Weights of a small transformer language model.
Training: a variant of Adam for these matrices, 1004M tokens.
MLP neurons of a small language model. Each row is named by its layer, matrix (up: input weights) and neuron, and shows model dimensions 240-495. Each number is 128 + 32 x the weight over its row's rms, rounded and kept within 0 to 255. Numbers have three digits each.
Before each neuron's rows, "fires on" lists the tokens most often at its 100 highest values on Wikipedia text that the model never trained on.

fires on: "a", ")", ".", "al", "o", "ha"
L3.up147:098108110128150167152231160123115124112061165158136092086101125122202131147146125115031111115111070087151147127128137155112096108136088112062131124122095111169150179146119055091147074100123173145121137129118121079185156180081050146115151159135136176118137100087157120108135078180166229148090080157103112194065155185089138150121152077177109110138112126144116210134122144154102156160114096127170120118145147126125091120095113124125120141161054159137105140175135141134123171127230076113119113131117108058161062129145114131129099131134139153103133100150114125137095091093128102141108067163125123112125140106110118112166139124125111091150141140152111086089158153133058094100139143124110196147129151098133099104111135155134164110138120103128145170136107169172164085117088139

fires on: "l", "ell", "it", "ic", "b", "c"
L3.up1875:145119087157098130168130136109109132165101101123173136129092211131081084077129081155106140190154086100145152182161149163187104102140137209086119140123127185120172127116056116102090148185137097077113128139115143120128145111170132106103161126128094140118129092152145158112137101113174114172122150130094134117148133124124140094065127089136155118102071129154132126189167120061083141132088096132111112102188117149219069186111074138124138159102086105152144140116157098154094105146170152130121160139141101056098073136149075179128150115135152204159100124188082130136132101127193137103161133162173133145110118112129149156157093175123098130132128162138141132181142153107110177174096154175117150172138092073117137163162150177145177192124101111191091134094152135091129125112154166

fires on: " Board", "t", "atch", "act", "it"
L3.up1817:163115157097046160096148106153120166086109085111141127120129150078129142145171125107143133174120113098116128073143080098145158158148067092091137125171142160068127133156107107139164180157132150062151163114111192109088111152115160163150129174105093146112141150138121153135137192107149144156113112108137150090157116074128100121142113103138165136145123155154110126147132185184101148131132101153079120170105154096138086179050088092153155133116170088144117131129166121121132147202112101112126223157104128091119158167116203128084151160097132109171120177114112115181180124109078164124105130121125113156118150108170169185138085145154120137079068128167138056133124101134122176151088069130152159139142148113144134113112111107069122124175159147151099120116159131164133081103112122

fires on: "al", " ass", "ass", " those", "s", "in"
L3.up687:103093051114155089156186116140109087118157186133171153127091120103145108100138131083098182140171095137072133092119150148202109088139112196116184103104088134120164120097109116121104101140110114147099147153165139104210107113084101137150160138108049143104135122144145162114172121151114116156148096122151115093086187132121147127145133110108113134193160118105134103140158162122084148176153132143117152083169149091181158124088114161141159089184138089134158087150091091101153113151137085132122126169082135154120152113113133124101156108161074141080070126122116117081158106122121082111105062142175205110123064135139136163167153111100145114087157190129088122137094115146107171205095140102159117105116161114138115134160076068096190125125136045136078133080096181149149144161145120

fires on: "ish", "en", " first", "h"
L3.up74:099080048167088128180164105168176151166136118182177139188120091131118108155156133094106151150129106129206143123181130115169136147100104098159134153132134119145116066203128080117121214100162134118138141204160175150188218091119082098122136124131127179083070153123145135148148143149132130192113128099105156126089123100130086158114085091102114115161134086103132135166097066126064137100101128152120114143221165132118128121113133096072129134096084064083125160168080094115158105157130086129065109110088120134104174129132137170135076111076122122122144122118112047139138154171121142139114073165158137181134107139123155183142139105162122155140125190114126125145092176111147083100106104195132151142129142165138078087092145145187167144114114159177171098129103119140172080120026058

fires on: " against", " over", "n", " |", "en"
L3.up1532:172080122142079106114140141130136118063115105133139108161096101107129120122186113161094114115118088123189148154072147058185139115140096125092115132107132122162126118104122112162146125152183103086164118169124176112146161096134100109099156059138097222154153116115157134110123082172111113133156125088091117134087194145106164128094166106111063140105177129171119128129081122220150120162125104131097150177147146120136115206118147131159133153111072143165095179176050126114087178140078184172084124192198088095178169176189166221121139150164066126149065109137088132154145122106170125095117150139149174172178108140114181097233119128153094130179153135149075174155092090099118084124133138121141158140203123137136133054118113107197135145111127136154136151110085115154144166085148144

fires on: " which", "th", "le", " more"
L3.up446:173170081179081132196154148158092161145094159147171143147150102116101123119185186124114106099135083065151099178099100120137147093141171132148150135130098118058154139162103092089070080073077175112091132078083147155127116086156093127140092212100163201156100139175118163115196165189108163110137126121164096105104127113129149139129107105099131134153118148175111100110076132172053167139074115148192103159130151056203075065157136116159139044163141134086094179187111110067083098103129145137034158141106095085162108204165139152094126126156049095188043105115132157196123097118129105137181104131175113113136089116128134133173144179099127161142138145148111126111112131110148180128112123141076148114161115186110071117148150160103159141193166109182115098183123107151111110123141140

fires on: ".", "-", "ge", " Team", "uris"
L3.up1012:123131053113156154109112133142151189124150140136137134128170138101103147063136129132151159181107119124079084103154115133160127141148008131111166144132140100133119152161129128124119153163126084115154153177124176129198145087091111200154120135134118150097137113170129092170100131141125123074133178145158070093073068187173217186123128129077143117167102101140083171121109088108120137173092118097147150082139172164116121143109092123128106099130128085156176101092114172127150104127168187127139102194176155158114135159134140071113169136070155094137153138148116133155141218123138116140080092107143128122109100145142110088175179172104136120167108124169094151133083130075114194150148148126053161117188133132153050145121100141207153128166061175129141102150100125166146125102114135

fires on: " 0", " Albums", " Park", " Art", " School", " Arts"
L3.up579:140139105155081154135145136159159127141104167217149077123140139168117113159219145106104134157128113116127190115125098097117112132065077151183102120115097142142129148160111169115107182093158111126082168185120117128133089143135118098093154103122122072106084151103045095166116135170186130191137183091165087076153162112116170141118149082166148180133177100140106102160146117134092149127140140073154126152135094168147115144131115098119139137091094135112128153121183152132109109069169132125107161114120181100114095165113164139107146119176141093130110187084137114154110109153102156126094085093158079115164130109193135117124111105120101097114114125133141124145154133149169057164156076132219183127164146098167141096154079156115122107152105200100170164136084082150147079114174155